MLP neurons of a small language model. Each row is named by its layer, matrix (down: output weights) and neuron, and shows model dimensions 432-559. Each number is 50 + 15 x the weight over its row's rms, rounded and kept within 0 to 99.
A block is one neuron, or neurons of one layer that tend to fire together. After each block is what it responds to, as a language model described it from the Wikipedia text at the highest values.

L5.down1080:44 45 69 50 45 48 38 43 41 68 64 48 19 54 53 48 31 50 51 35 59 66 21 52 62 59 64 31 35 13 55 28 32 36 93 47 27 51 19 88 49 55 53 47 75 38 57 86 39 20 06 56 48 73 40 33 66 17 29 66 59 63 44 45 59 62 66 29 76 71 62 58 36 43 55 32 24 34 48 27 68 41 60 64 36 37 57 56 64 62 36 44 59 57 52 28 57 44 59 56 75 44 59 49 43 74 62 45 49 61 57 78 43 68 29 30 43 56 72 46 49 46 52 52 45 68 26 43
Responds to: Mid-word fragments and connectives

L7.down168:56 66 66 35 40 43 35 45 22 67 29 31 75 36 43 69 63 81 66 53 54 78 74 40 57 48 50 50 60 40 52 52 75 50 37 38 26 39 62 37 59 21 42 65 61 46 57 30 56 55 53 19 38 51 50 79 36 58 43 53 48 42 25 36 60 31 28 38 46 48 77 48 64 26 42 49 34 58 70 51 37 27 45 75 55 59 60 37 72 48 60 82 36 51 56 42 51 32 43 60 72 28 79 44 29 34 49 58 74 46 45 63 69 66 49 49 38 43 44 30 64 44 42 56 51 25 62 52
L7.down208:36 67 54 66 47 69 76 64 30 50 47 42 69 53 58 67 53 69 43 62 55 69 62 55 62 20 44 52 56 44 41 60 39 48 43 62 56 20 44 31 48 46 28 33 60 68 28 46 51 76 39 23 46 45 55 57 55 40 50 46 24 37 47 50 49 56 55 26 43 41 43 33 70 23 32 39 44 40 72 46 46 64 65 59 42 48 46 81 34 74 33 68 55 31 65 25 60 59 58 69 59 47 47 45 61 44 81 52 46 40 41 36 44 52 43 39 23 44 44 46 72 37 31 67 16 64 64 54
L7.down410:56 38 62 28 50 36 38 47 75 37 24 40 32 60 31 56 46 30 69 50 38 50 54 44 36 67 64 51 67 73 59 57 68 45 57 58 58 56 76 60 49 23 55 65 46 77 65 56 60 52 64 31 58 48 32 47 57 47 54 62 68 53 37 40 38 62 30 56 35 57 59 59 32 27 47 32 54 73 33 43 74 29 64 50 59 56 47 57 59 63 39 68 30 51 31 41 44 32 38 46 24 10 55 41 58 17 39 66 59 52 46 59 44 63 54 59 67 66 35 29 34 60 63 42 62 39 31 65
L7.down451:44 38 52 35 56 81 14 55 65 55 26 65 18 71 53 22 51 44 48 39 23 44 46 39 64 54 47 11 44 51 34 62 41 44 49 42 45 56 50 55 59 53 60 40 62 57 48 29 33 73 54 42 61 52 78 39 55 37 63 61 46 34 46 57 66 45 14 32 45 48 24 83 27 53 33 49 46 29 39 43 48 59 21 18 48 66 62 49 56 31 65 48 43 42 58 48 54 48 57 57 64 63 49 61 24 35 48 48 51 49 44 54 49 54 52 46 61 79 52 68 41 51 40 40 65 35 65 64
L7.down661:50 61 42 66 38 47 44 53 19 70 56 45 27 68 27 67 46 81 63 56 55 47 64 53 44 63 32 49 55 68 45 60 72 32 64 30 56 63 26 42 35 40 76 60 56 39 38 42 31 50 70 50 43 62 44 58 15 80 49 52 36 49 48 45 39 66 35 27 34 63 35 59 66 38 32 22 58 50 52 34 65 58 58 51 68 61 76 49 32 83 48 48 46 52 72 46 33 64 76 54 57 60 47 50 63 10 56 45 40 54 33 78 47 54 41 53 74 48 44 36 32 50 43 59 56 49 53 82
L7.down1819:59 43 57 48 90 24 51 53 73 49 56 37 71 42 32 58 56 53 70 67 51 44 56 66 52 31 78 73 55 47 62 45 35 55 55 34 76 27 48 30 90 56 48 75 72 67 50 53 50 69 43 58 48 36 66 29 74 51 25 36 48 77 38 37 60 43 29 40 57 26 45 51 24 64 21 65 33 49 48 34 52 60 33 57 71 54 54 62 82 19 47 55 73 39 61 54 56 61 48 56 69 32 63 49 54 59 26 41 72 66 58 53 45 75 56 54 57 41 47 42 54 24 44 63 60 42 49 34
L7.down1891:25 44 47 69 40 48 48 49 57 46 56 61 51 50 41 62 72 33 22 41 32 37 29 52 41 35 37 40 65 66 77 36 32 26 48 47 59 71 76 39 54 19 60 49 43 57 37 79 47 19 58 28 58 32 47 40 51 17 29 63 37 80 70 68 53 25 60 39 60 39 57 66 50 53 43 64 72 63 40 63 45 39 60 46 66 55 56 68 59 43 56 71 58 54 48 64 49 37 67 55 61 44 62 46 32 63 41 43 52 54 71 61 64 51 46 51 34 63 61 49 52 64 58 36 38 47 49 49
L7.down1973:40 42 39 64 72 66 50 59 57 45 48 33 79 19 40 55 70 53 39 55 33 52 32 49 74 74 38 27 54 49 53 48 31 23 58 84 50 37 55 37 45 34 41 60 53 57 64 45 36 78 43 06 82 54 61 65 63 55 62 25 42 69 36 69 62 29 60 39 45 51 49 45 25 53 76 56 38 47 34 53 30 72 50 47 46 71 82 50 73 58 49 34 54 63 50 36 48 16 71 46 21 73 73 34 47 37 52 62 60 47 45 52 39 22 58 27 52 42 53 43 41 71 38 61 44 44 63 51
Responds to: Designator numbers after labels

L6.down133:71 79 23 27 48 60 48 44 39 77 49 62 78 41 57 41 64 68 60 27 54 61 55 55 71 43 66 34 54 20 27 50 80 44 54 40 79 36 70 72 58 43 40 69 41 66 36 53 63 30 83 48 45 73 51 65 48 57 42 39 38 67 40 54 53 62 48 43 29 32 39 47 56 53 55 66 17 45 45 50 74 27 61 71 69 28 41 72 64 60 58 53 49 72 62 36 63 47 65 47 43 62 29 52 39 56 85 49 38 55 70 83 49 73 43 27 42 56 28 45 60 58 24 80 18 50 61 49
L6.down886:48 68 67 57 64 44 59 16 58 40 52 58 76 52 47 33 38 52 32 38 37 47 48 55 52 71 61 34 71 52 68 17 51 31 39 41 04 53 58 56 62 54 25 63 39 50 39 52 54 26 54 63 35 73 26 47 36 99 23 38 57 63 33 26 27 59 37 43 47 46 71 59 34 79 63 35 39 45 42 21 36 58 59 64 51 53 55 46 54 32 78 59 41 50 62 44 46 48 46 52 64 76 47 65 24 54 13 47 56 82 33 55 74 49 56 64 30 51 56 83 45 65 77 22 28 55 38 67
L6.down1296:55 39 40 40 44 36 42 36 37 44 46 22 52 53 24 55 35 42 44 62 41 29 75 73 45 34 42 35 37 56 78 35 61 49 24 62 37 41 37 84 61 21 74 62 41 57 47 51 33 69 47 51 59 60 65 29 35 68 24 68 43 34 51 69 36 55 65 65 51 67 44 49 72 74 46 52 50 41 34 63 61 46 55 79 42 44 44 27 61 63 79 32 75 70 44 64 30 36 58 41 47 62 35 67 38 56 87 33 62 51 84 29 56 43 73 59 59 39 61 52 25 38 35 54 41 95 43 34
L6.down1297:30 62 99 50 30 48 45 36 39 23 43 74 63 25 69 68 40 73 69 20 21 45 29 53 29 51 38 42 53 62 25 42 67 60 40 69 46 58 23 53 72 30 47 47 55 53 42 41 30 49 51 72 44 71 62 39 66 48 62 40 48 47 68 62 47 63 33 50 25 45 38 38 48 44 46 54 39 62 53 53 42 47 64 57 73 42 99 70 70 24 66 56 31 61 33 49 30 33 45 59 37 31 66 39 38 70 54 50 60 40 69 48 31 59 37 52 50 42 25 46 35 65 57 39 51 54 79 37
L6.down1315:71 27 43 51 52 49 35 48 18 36 78 62 65 67 41 49 42 43 63 86 44 43 57 69 46 59 28 56 60 63 44 48 37 66 52 21 51 54 22 81 63 26 61 43 21 70 55 41 53 41 36 36 66 54 77 27 69 53 19 36 85 28 58 29 41 52 64 42 45 50 46 27 42 21 52 37 28 45 35 61 53 28 65 29 58 46 41 49 41 73 45 59 43 42 52 42 54 68 67 54 66 69 56 47 62 59 61 36 49 52 74 34 53 61 31 38 70 37 53 45 44 51 44 95 38 29 24 60
L6.down1864:55 47 72 55 32 13 52 43 44 39 28 62 65 99 59 54 62 69 28 11 70 24 43 53 51 63 56 45 55 33 45 38 63 65 37 64 44 49 50 69 45 39 33 71 50 51 37 47 26 60 52 41 42 48 39 24 69 42 62 30 73 49 63 39 39 52 64 76 36 93 36 52 61 36 66 50 57 33 51 70 44 37 42 45 35 53 65 58 48 65 24 54 70 73 31 38 70 56 73 32 22 40 58 18 25 55 70 49 62 23 56 54 48 42 50 35 65 77 60 44 45 44 45 33 53 64 60 37
L6.down2026:47 75 54 63 47 35 64 42 35 22 82 13 66 59 57 46 78 68 51 50 52 49 65 48 46 55 40 34 36 58 35 28 50 50 66 49 34 45 37 62 69 59 65 54 70 55 39 00 26 64 62 43 65 61 36 23 57 33 41 52 70 32 49 46 47 61 58 57 51 69 48 59 66 43 42 33 72 76 78 40 32 51 34 68 76 36 01 49 38 47 52 14 33 68 49 51 42 33 60 43 56 54 35 40 44 47 65 38 56 56 36 35 56 48 74 39 34 53 22 33 73 33 44 42 67 21 56 31
L6.down2069:49 77 55 30 58 34 54 10 34 40 38 53 58 19 47 67 55 69 39 52 58 44 61 55 50 65 42 37 43 51 46 63 51 66 36 51 60 71 49 60 42 32 40 41 43 36 87 53 45 50 39 57 52 48 33 35 55 25 53 30 60 50 26 51 52 24 43 60 46 49 63 63 31 64 63 51 39 42 57 72 33 60 30 54 52 41 66 24 48 71 41 48 79 62 46 58 73 30 65 37 42 33 31 51 74 40 33 60 26 73 52 33 35 58 52 67 69 54 45 42 35 30 48 37 49 70 39 51
Responds to: Mid-word continuation pieces

L7.down236:35 79 35 42 69 51 32 67 43 35 68 47 59 54 52 51 36 44 52 70 61 44 70 57 47 14 58 46 51 57 46 35 59 55 48 56 55 37 42 50 50 62 30 87 73 60 54 41 68 49 54 43 48 68 48 52 54 61 37 61 47 44 37 43 35 65 34 41 47 76 29 32 53 85 61 52 29 85 82 31 50 87 10 75 56 36 69 67 37 31 43 59 46 40 61 36 77 19 40 47 39 76 62 33 42 59 28 41 38 36 60 28 39 39 29 54 35 53 68 49 51 57 34 36 42 52 69 58
L7.down541:57 57 37 47 33 38 27 45 57 39 53 15 48 45 59 59 51 49 70 39 35 20 67 55 77 26 38 44 50 66 32 49 47 55 51 44 52 41 51 42 72 55 63 31 24 59 44 52 70 54 23 34 67 49 46 17 63 53 59 92 21 80 86 75 67 46 71 88 49 66 53 42 24 67 47 74 52 66 43 31 31 71 52 60 61 76 44 76 24 40 48 43 70 44 44 50 31 48 33 47 44 63 44 56 28 30 71 40 56 31 41 50 62 43 47 28 48 50 44 40 28 47 69 62 34 43 50 49
L7.down755:50 60 25 84 35 62 36 45 35 29 19 48 41 62 64 58 36 26 57 64 67 26 45 55 43 68 67 36 81 63 33 58 69 66 33 64 44 54 48 42 46 48 82 41 43 42 60 31 47 25 52 52 37 30 36 32 47 44 54 61 76 14 28 33 44 46 67 60 35 64 35 30 57 60 52 71 28 47 40 35 74 46 30 73 33 47 64 55 60 51 47 32 48 60 49 46 76 34 38 44 32 47 13 44 63 41 60 38 44 32 74 62 54 45 48 51 62 54 63 54 53 40 34 55 45 90 34 54
L7.down1146:75 78 54 42 31 50 35 54 56 40 35 41 47 31 26 55 63 34 47 32 61 71 58 15 56 30 61 35 76 17 59 53 48 19 36 47 48 20 44 50 55 29 73 55 33 32 59 42 35 61 77 42 58 59 63 40 66 36 40 57 39 58 55 35 64 19 22 61 59 43 48 45 49 37 39 56 53 59 06 56 51 48 74 62 77 53 60 90 54 51 55 51 39 37 42 46 41 57 45 63 59 45 46 72 53 77 62 48 45 13 53 57 32 60 80 32 58 50 34 52 61 55 66 37 56 62 43 44
L7.down1301:42 70 60 60 62 40 50 63 42 43 61 40 47 43 80 59 24 46 31 48 60 68 70 70 66 61 42 57 72 60 76 40 38 44 53 61 49 34 46 44 61 35 40 47 66 33 46 46 23 41 42 43 10 70 45 35 54 67 46 59 58 66 63 47 32 60 67 83 70 47 35 51 64 60 52 58 27 37 44 32 39 54 72 74 52 32 42 53 47 57 30 52 20 63 48 47 56 74 77 62 35 53 50 82 28 61 60 41 44 46 45 42 31 62 56 29 72 48 26 64 37 50 33 71 35 59 18 81
L7.down1330:74 62 58 57 64 66 70 40 67 35 54 57 69 63 50 35 51 38 60 37 60 22 39 64 61 62 37 21 62 50 64 50 37 39 52 46 64 73 77 39 22 66 28 56 32 37 33 54 52 49 61 38 72 53 52 36 57 54 40 27 59 61 64 69 58 52 55 73 47 45 38 69 33 45 58 55 57 41 37 65 31 46 74 64 52 34 43 52 38 99 65 69 57 35 33 45 69 31 33 37 59 52 50 50 55 86 38 59 54 44 36 51 25 36 64 46 60 45 33 39 49 39 69 55 70 55 44 43
L7.down1756:45 66 57 20 42 65 43 52 34 32 33 65 52 63 42 40 50 27 23 48 66 45 61 42 72 50 44 44 29 59 46 65 51 60 42 43 77 48 57 22 56 59 50 56 36 12 62 50 72 54 64 40 55 72 58 55 66 44 60 75 34 58 40 51 49 43 57 41 66 57 43 57 27 54 54 44 42 64 46 36 37 43 61 50 50 55 44 34 53 48 26 53 56 60 72 57 59 42 49 55 55 50 39 36 48 79 63 68 43 45 72 29 37 56 77 52 46 51 49 61 43 65 59 80 67 59 60 55
L7.down1779:57 44 31 26 50 30 46 45 58 71 54 71 35 80 74 74 63 54 71 55 35 43 40 72 47 61 28 63 60 68 39 85 39 46 49 53 49 35 36 80 51 66 55 48 62 66 47 47 15 36 45 56 60 44 46 79 49 49 47 48 44 78 74 59 81 39 63 37 64 50 48 58 36 54 60 18 67 61 36 59 46 36 54 37 79 41 39 38 44 57 62 41 51 72 65 44 58 66 54 62 79 27 39 46 53 57 59 50 46 64 53 65 36 40 43 49 62 36 55 33 57 32 63 48 44 60 30 41
Responds to: Match score second number

L6.down14:49 45 43 18 44 61 24 62 62 38 51 56 28 56 74 51 42 51 72 67 55 48 59 43 23 43 56 72 40 56 54 65 36 43 38 48 51 47 45 46 72 60 52 60 52 40 33 33 73 67 35 40 47 59 51 57 56 61 25 51 45 39 58 43 62 42 64 89 46 63 30 75 62 54 61 48 56 66 46 63 31 47 37 38 24 29 37 58 49 58 32 60 50 34 41 25 48 31 46 44 38 76 57 35 33 48 45 26 57 36 73 58 67 52 64 39 70 53 59 38 46 66 58 69 72 52 64 40
L6.down314:37 75 38 28 29 80 54 58 69 70 52 65 45 47 55 39 57 70 55 53 46 57 45 52 42 37 37 56 24 45 62 69 50 81 47 71 78 38 67 64 39 61 58 53 25 52 83 55 49 34 75 39 50 38 69 55 61 67 55 42 58 50 43 46 78 51 34 33 44 36 62 50 42 76 78 56 45 07 58 47 29 65 49 52 57 43 30 15 31 57 47 50 35 51 46 52 01 44 68 44 52 40 68 68 57 27 59 57 31 70 46 41 31 73 32 44 51 76 61 58 78 53 49 40 45 49 47 63
L6.down316:51 53 99 41 49 75 55 45 41 42 54 41 53 39 24 64 42 33 35 52 61 71 34 38 31 15 76 38 38 37 51 37 49 45 46 47 17 44 55 18 36 65 77 61 49 56 54 35 16 64 53 30 74 51 60 39 69 56 41 64 62 66 77 34 41 61 46 45 62 56 32 39 49 57 51 13 60 46 47 39 43 44 47 46 64 55 54 65 45 61 28 43 61 55 71 29 46 38 67 38 50 66 60 61 38 32 57 59 42 50 37 41 53 48 53 62 56 64 53 35 77 19 52 28 57 49 43 22
L6.down1384:88 82 63 68 48 51 47 62 56 31 48 57 50 48 37 64 63 41 82 21 39 73 21 50 46 48 63 52 50 69 43 38 38 66 65 13 56 63 68 65 57 68 57 31 84 49 66 27 56 49 29 26 36 84 57 75 71 64 56 78 74 66 61 46 56 42 34 48 55 51 23 49 77 41 62 33 69 63 47 56 45 22 34 26 37 60 26 25 63 69 46 45 51 70 41 73 39 53 39 65 79 45 36 48 47 51 37 54 43 62 38 18 49 47 31 39 42 47 64 40 56 44 38 30 68 77 22 66
L6.down1597:22 53 59 47 44 46 27 77 54 40 42 46 45 46 58 22 59 54 66 73 59 37 11 22 46 33 58 49 69 57 40 27 57 34 33 47 83 57 61 59 54 46 45 37 47 38 58 61 16 44 41 62 52 60 32 60 42 64 87 38 41 48 50 50 56 40 60 52 72 35 44 68 68 66 51 34 60 28 73 67 31 43 68 48 52 43 38 57 28 67 57 39 68 45 32 37 27 78 00 28 77 40 70 53 55 49 41 59 73 67 63 34 51 61 78 24 58 59 78 50 23 53 30 36 37 28 35 32
L6.down1953:23 42 49 37 37 42 73 64 64 66 85 13 58 42 49 55 28 36 58 69 08 34 43 94 54 18 56 19 38 51 80 38 42 30 80 45 59 61 56 47 41 51 39 52 39 67 44 45 35 57 32 47 59 36 35 46 57 53 50 32 60 57 60 41 40 48 71 33 56 81 61 34 60 47 46 66 50 66 52 48 31 40 65 40 42 60 57 27 72 26 40 63 68 45 25 25 46 49 52 41 54 41 78 58 58 75 36 36 50 41 23 38 74 48 65 55 67 42 43 42 35 50 36 54 49 71 54 82
L6.down2016:56 38 36 63 65 45 44 44 40 58 62 34 63 47 37 59 61 22 45 35 67 65 44 42 39 42 66 59 28 79 82 61 59 50 46 57 73 57 45 46 71 38 20 44 26 59 45 45 56 44 71 24 73 61 61 49 79 31 56 36 58 46 25 59 50 69 50 36 48 62 51 54 45 42 63 46 68 45 83 55 65 44 37 16 24 79 36 63 51 44 41 63 68 28 63 52 25 08 65 41 69 49 41 54 56 54 41 49 50 43 74 35 67 51 88 52 73 62 53 50 46 56 53 40 48 57 46 50
L6.down2169:38 79 48 51 20 54 52 69 83 49 73 41 51 44 65 47 26 48 61 48 51 46 58 59 53 68 44 64 65 58 41 35 24 20 44 69 65 50 53 59 49 53 61 42 41 47 51 56 40 73 36 30 49 77 64 69 69 66 53 57 54 40 58 47 58 56 73 37 65 36 56 44 74 29 44 69 34 29 25 37 48 62 29 32 50 33 65 56 55 52 66 55 39 62 73 45 51 59 09 37 44 52 44 45 61 54 45 36 60 46 48 69 32 33 75 52 53 52 40 29 51 66 36 53 34 46 72 69
Responds to: Diffuse mid-word/mid-number tokens

L7.down215:29 59 83 75 54 48 70 43 53 64 41 64 53 64 46 54 41 78 34 47 42 53 63 33 50 70 37 53 57 42 51 28 57 54 48 36 48 48 56 32 56 52 49 53 43 67 46 54 46 29 57 67 33 55 19 36 50 44 27 64 71 46 20 47 69 57 66 48 35 84 54 67 52 51 35 49 58 49 49 75 50 47 62 53 39 27 40 66 43 55 65 31 70 41 37 45 51 43 62 49 83 52 56 41 62 80 78 34 55 55 39 44 43 50 70 40 43 40 34 30 36 57 52 73 42 67 63 50
L7.down407:47 55 42 44 66 58 46 24 21 42 58 29 32 63 69 64 31 55 62 34 17 63 46 00 34 57 32 64 44 54 69 61 56 55 61 61 44 60 22 73 50 61 43 53 35 73 64 23 45 50 70 66 51 56 37 39 06 55 59 26 34 66 24 41 65 31 55 21 39 41 45 34 59 49 63 77 44 37 76 82 45 47 64 65 49 46 62 27 42 69 49 50 39 43 62 78 66 26 50 43 53 33 62 66 52 31 53 35 55 33 73 42 62 56 29 56 45 53 37 36 51 51 44 60 69 45 42 45
L7.down429:49 49 38 58 33 55 60 37 18 88 42 21 76 66 44 34 54 68 42 58 37 60 39 65 50 27 79 65 61 34 35 31 41 62 25 56 89 55 52 43 62 72 20 45 58 47 53 56 39 38 55 53 55 41 36 33 25 63 55 57 47 65 50 70 43 53 29 68 41 66 63 83 50 32 42 65 50 63 75 54 56 47 70 59 55 47 33 84 41 14 50 89 44 58 64 69 51 42 34 46 56 78 59 56 32 39 31 47 58 51 48 56 72 62 75 13 38 46 46 21 37 19 44 55 50 59 57 42
L7.down1483:31 38 52 67 45 50 55 59 44 47 68 72 43 71 47 57 50 49 48 51 73 67 55 50 56 53 19 63 50 68 53 22 62 44 58 54 56 31 59 35 56 52 80 37 68 46 39 75 74 60 36 49 17 22 64 21 41 30 55 52 34 63 56 46 62 46 49 58 54 63 37 47 47 60 53 60 50 42 38 47 48 63 61 52 40 52 55 29 68 58 46 37 66 22 48 36 56 60 52 46 61 40 48 61 35 30 58 42 45 56 28 60 49 50 54 71 47 73 31 36 72 34 60 59 29 39 35 44
L7.down1757:55 99 59 56 57 65 32 17 48 31 79 19 48 52 56 40 62 28 60 54 17 38 59 36 51 26 37 59 39 31 56 62 69 43 70 34 47 70 33 60 20 15 25 57 71 49 56 32 66 28 63 23 41 42 44 44 22 61 16 60 27 58 63 49 45 57 51 44 33 66 41 89 38 49 37 76 41 34 72 63 44 63 37 54 49 59 36 32 20 52 47 48 51 62 50 55 53 27 52 50 51 51 55 78 49 54 47 41 58 30 18 64 55 55 48 50 12 57 64 59 47 48 16 69 78 51 61 68
L7.down2098:50 56 35 88 35 41 58 53 43 67 34 66 56 69 35 17 60 41 46 44 56 53 52 50 54 20 55 26 68 40 30 47 51 36 55 75 51 50 69 63 55 22 55 50 19 39 55 58 23 39 62 31 66 48 58 61 51 53 48 61 38 45 71 55 67 57 36 55 33 32 60 28 45 70 61 58 62 51 63 33 47 58 61 74 47 42 77 55 58 38 15 44 54 40 68 84 56 47 38 65 50 54 60 47 17 78 50 48 50 41 53 64 68 37 49 38 45 36 37 60 48 46 60 58 60 45 47 43
L7.down2236:81 37 67 42 38 58 59 67 43 63 60 60 54 54 46 25 57 63 48 34 60 47 61 40 60 42 38 60 27 62 46 33 53 63 51 28 39 67 20 17 63 54 49 17 43 25 83 59 61 42 71 49 61 35 33 70 51 47 29 31 58 68 30 65 50 75 36 62 43 31 66 55 45 49 30 71 49 51 83 50 87 40 46 69 63 45 51 29 49 25 75 38 70 40 57 49 66 52 30 23 35 25 61 13 60 50 24 64 31 37 39 24 50 52 39 33 48 83 38 78 61 77 30 44 42 55 44 52
L7.down2282:36 28 80 49 33 39 48 64 27 64 49 19 65 68 67 50 69 62 42 50 50 59 35 54 66 52 59 36 41 56 67 73 51 44 58 75 36 51 46 63 51 29 49 32 35 59 47 68 67 53 69 61 64 25 56 98 45 51 41 41 52 64 47 61 75 55 38 53 81 49 34 54 32 72 65 10 54 42 26 42 65 57 53 42 35 44 30 40 53 46 78 55 46 53 37 41 47 68 56 69 88 69 69 41 66 41 32 47 35 70 40 69 40 68 42 58 54 28 59 64 39 31 61 42 74 36 45 40
Responds to: Decimal digits in tables

L5.down7:54 45 41 49 24 25 49 56 39 39 61 32 53 38 48 39 63 30 54 48 34 22 50 69 28 65 60 40 48 52 43 63 65 28 43 58 70 45 25 52 39 61 83 51 28 55 32 61 50 57 57 30 57 39 76 81 68 94 40 26 32 60 86 46 57 45 63 35 52 50 56 39 45 40 43 52 64 33 49 63 51 39 58 47 17 48 61 27 63 47 56 75 57 54 47 44 36 65 47 49 68 54 73 45 60 45 79 52 61 39 72 53 19 40 76 44 66 59 20 48 61 72 36 40 55 59 36 44
Responds to: Quantifiers and number digits

L6.down235:32 49 69 50 36 74 32 75 71 56 52 61 66 68 63 45 34 57 41 46 52 34 49 36 53 33 41 76 57 58 58 56 58 34 75 14 40 40 49 62 70 48 11 61 62 40 33 85 46 34 23 43 47 52 60 46 27 43 36 44 29 23 56 58 61 63 65 19 61 69 40 79 21 28 55 67 65 46 30 62 35 52 41 44 48 42 33 39 49 50 61 54 65 65 59 49 33 40 38 59 56 36 58 39 58 54 49 24 73 37 60 36 63 69 44 35 63 15 36 45 45 73 50 32 28 34 45 47
L6.down470:20 49 49 50 55 53 74 70 68 67 67 53 50 46 54 54 42 52 35 22 45 30 66 75 48 59 47 55 57 61 34 50 46 60 26 59 77 53 70 29 75 49 41 53 43 19 65 36 34 47 37 44 48 27 54 88 61 53 53 51 24 57 44 72 57 63 76 48 60 56 58 50 34 32 58 27 51 64 61 53 48 58 62 54 13 81 50 73 33 40 53 65 48 53 81 33 48 52 37 50 70 60 55 58 25 88 49 54 79 52 31 36 64 86 25 40 61 21 66 31 42 67 56 54 41 33 63 48
L6.down493:71 61 74 70 69 39 62 73 62 12 63 48 83 28 38 61 60 12 38 29 45 65 43 33 57 36 32 47 59 72 68 05 77 35 34 70 29 40 59 59 45 38 50 50 35 68 35 36 55 42 81 28 25 58 42 22 55 52 52 54 58 86 69 35 67 44 56 66 62 56 57 42 49 60 64 64 36 75 71 46 55 48 63 62 36 47 59 50 76 46 43 43 42 56 51 43 61 67 49 44 24 50 26 34 50 40 56 60 55 31 40 58 28 59 60 37 48 58 64 67 49 20 54 55 28 39 62 45
L6.down1069:72 55 43 51 75 37 42 50 57 58 57 38 24 51 76 51 52 32 55 73 32 59 62 44 24 68 30 75 27 07 52 49 43 44 47 51 79 63 72 63 16 57 54 67 44 42 14 64 30 67 44 21 35 27 67 76 62 38 52 47 25 73 65 39 68 38 41 47 56 66 75 41 48 54 30 60 39 54 94 52 38 62 59 40 64 54 57 30 29 66 51 70 54 45 43 87 27 42 42 53 20 20 46 48 47 33 53 41 67 44 43 58 54 44 56 64 38 30 21 63 45 60 61 55 56 25 72 34
L6.down1153:52 73 56 55 42 24 61 46 28 60 50 40 67 47 47 50 73 62 69 43 33 31 49 36 46 68 50 46 39 24 70 51 09 63 61 54 80 33 72 34 39 39 27 43 71 53 21 58 66 82 39 44 48 70 94 50 49 54 42 39 24 59 73 42 66 52 54 55 57 52 64 69 50 44 39 70 58 30 77 36 23 78 42 47 25 44 52 74 56 46 67 65 41 68 61 45 50 44 57 23 68 54 36 46 62 42 43 32 56 19 48 33 40 58 57 31 36 45 47 41 55 47 63 31 63 65 41 86
L6.down1199:30 60 34 57 52 33 24 40 50 51 44 41 56 51 27 61 35 52 44 32 50 67 99 54 39 62 75 51 58 65 52 56 50 54 32 12 59 51 35 59 15 48 55 37 40 51 38 66 39 69 61 73 36 52 56 59 48 61 40 60 27 64 57 31 26 62 36 36 61 62 35 61 53 38 43 46 36 45 29 58 68 59 66 37 33 52 37 29 60 34 28 55 15 33 63 60 55 46 46 62 71 65 24 78 49 46 29 54 42 45 44 33 64 41 48 31 70 18 38 23 51 50 53 45 51 47 34 54
L6.down1677:28 55 74 69 49 44 21 52 55 46 44 34 43 30 53 54 49 64 53 43 44 57 30 31 68 24 58 62 49 57 31 28 67 71 56 66 15 76 51 55 46 61 47 55 31 46 39 68 59 46 61 40 57 43 45 60 36 50 23 54 55 67 66 43 86 26 34 43 65 52 54 59 58 18 33 72 43 49 53 59 52 42 68 50 38 41 48 67 56 55 54 52 39 64 63 35 47 24 47 28 54 58 50 48 33 77 46 36 11 67 33 65 53 60 47 47 41 51 40 58 49 22 43 52 64 55 58 51
L6.down1944:68 19 63 28 63 72 61 44 49 18 41 39 50 53 53 59 56 70 48 64 56 51 50 42 23 62 55 49 59 20 63 69 71 38 56 31 37 37 41 41 93 51 49 43 41 40 60 20 35 72 59 41 58 77 65 25 41 42 49 28 47 51 71 46 65 51 44 23 44 53 75 49 45 67 65 24 47 67 44 43 37 41 77 30 63 42 53 91 62 75 39 51 22 45 33 27 62 41 12 55 47 61 40 34 68 37 23 40 75 37 38 51 37 59 32 30 34 36 61 56 50 33 77 40 68 44 44 58
Responds to: Label-to-number gap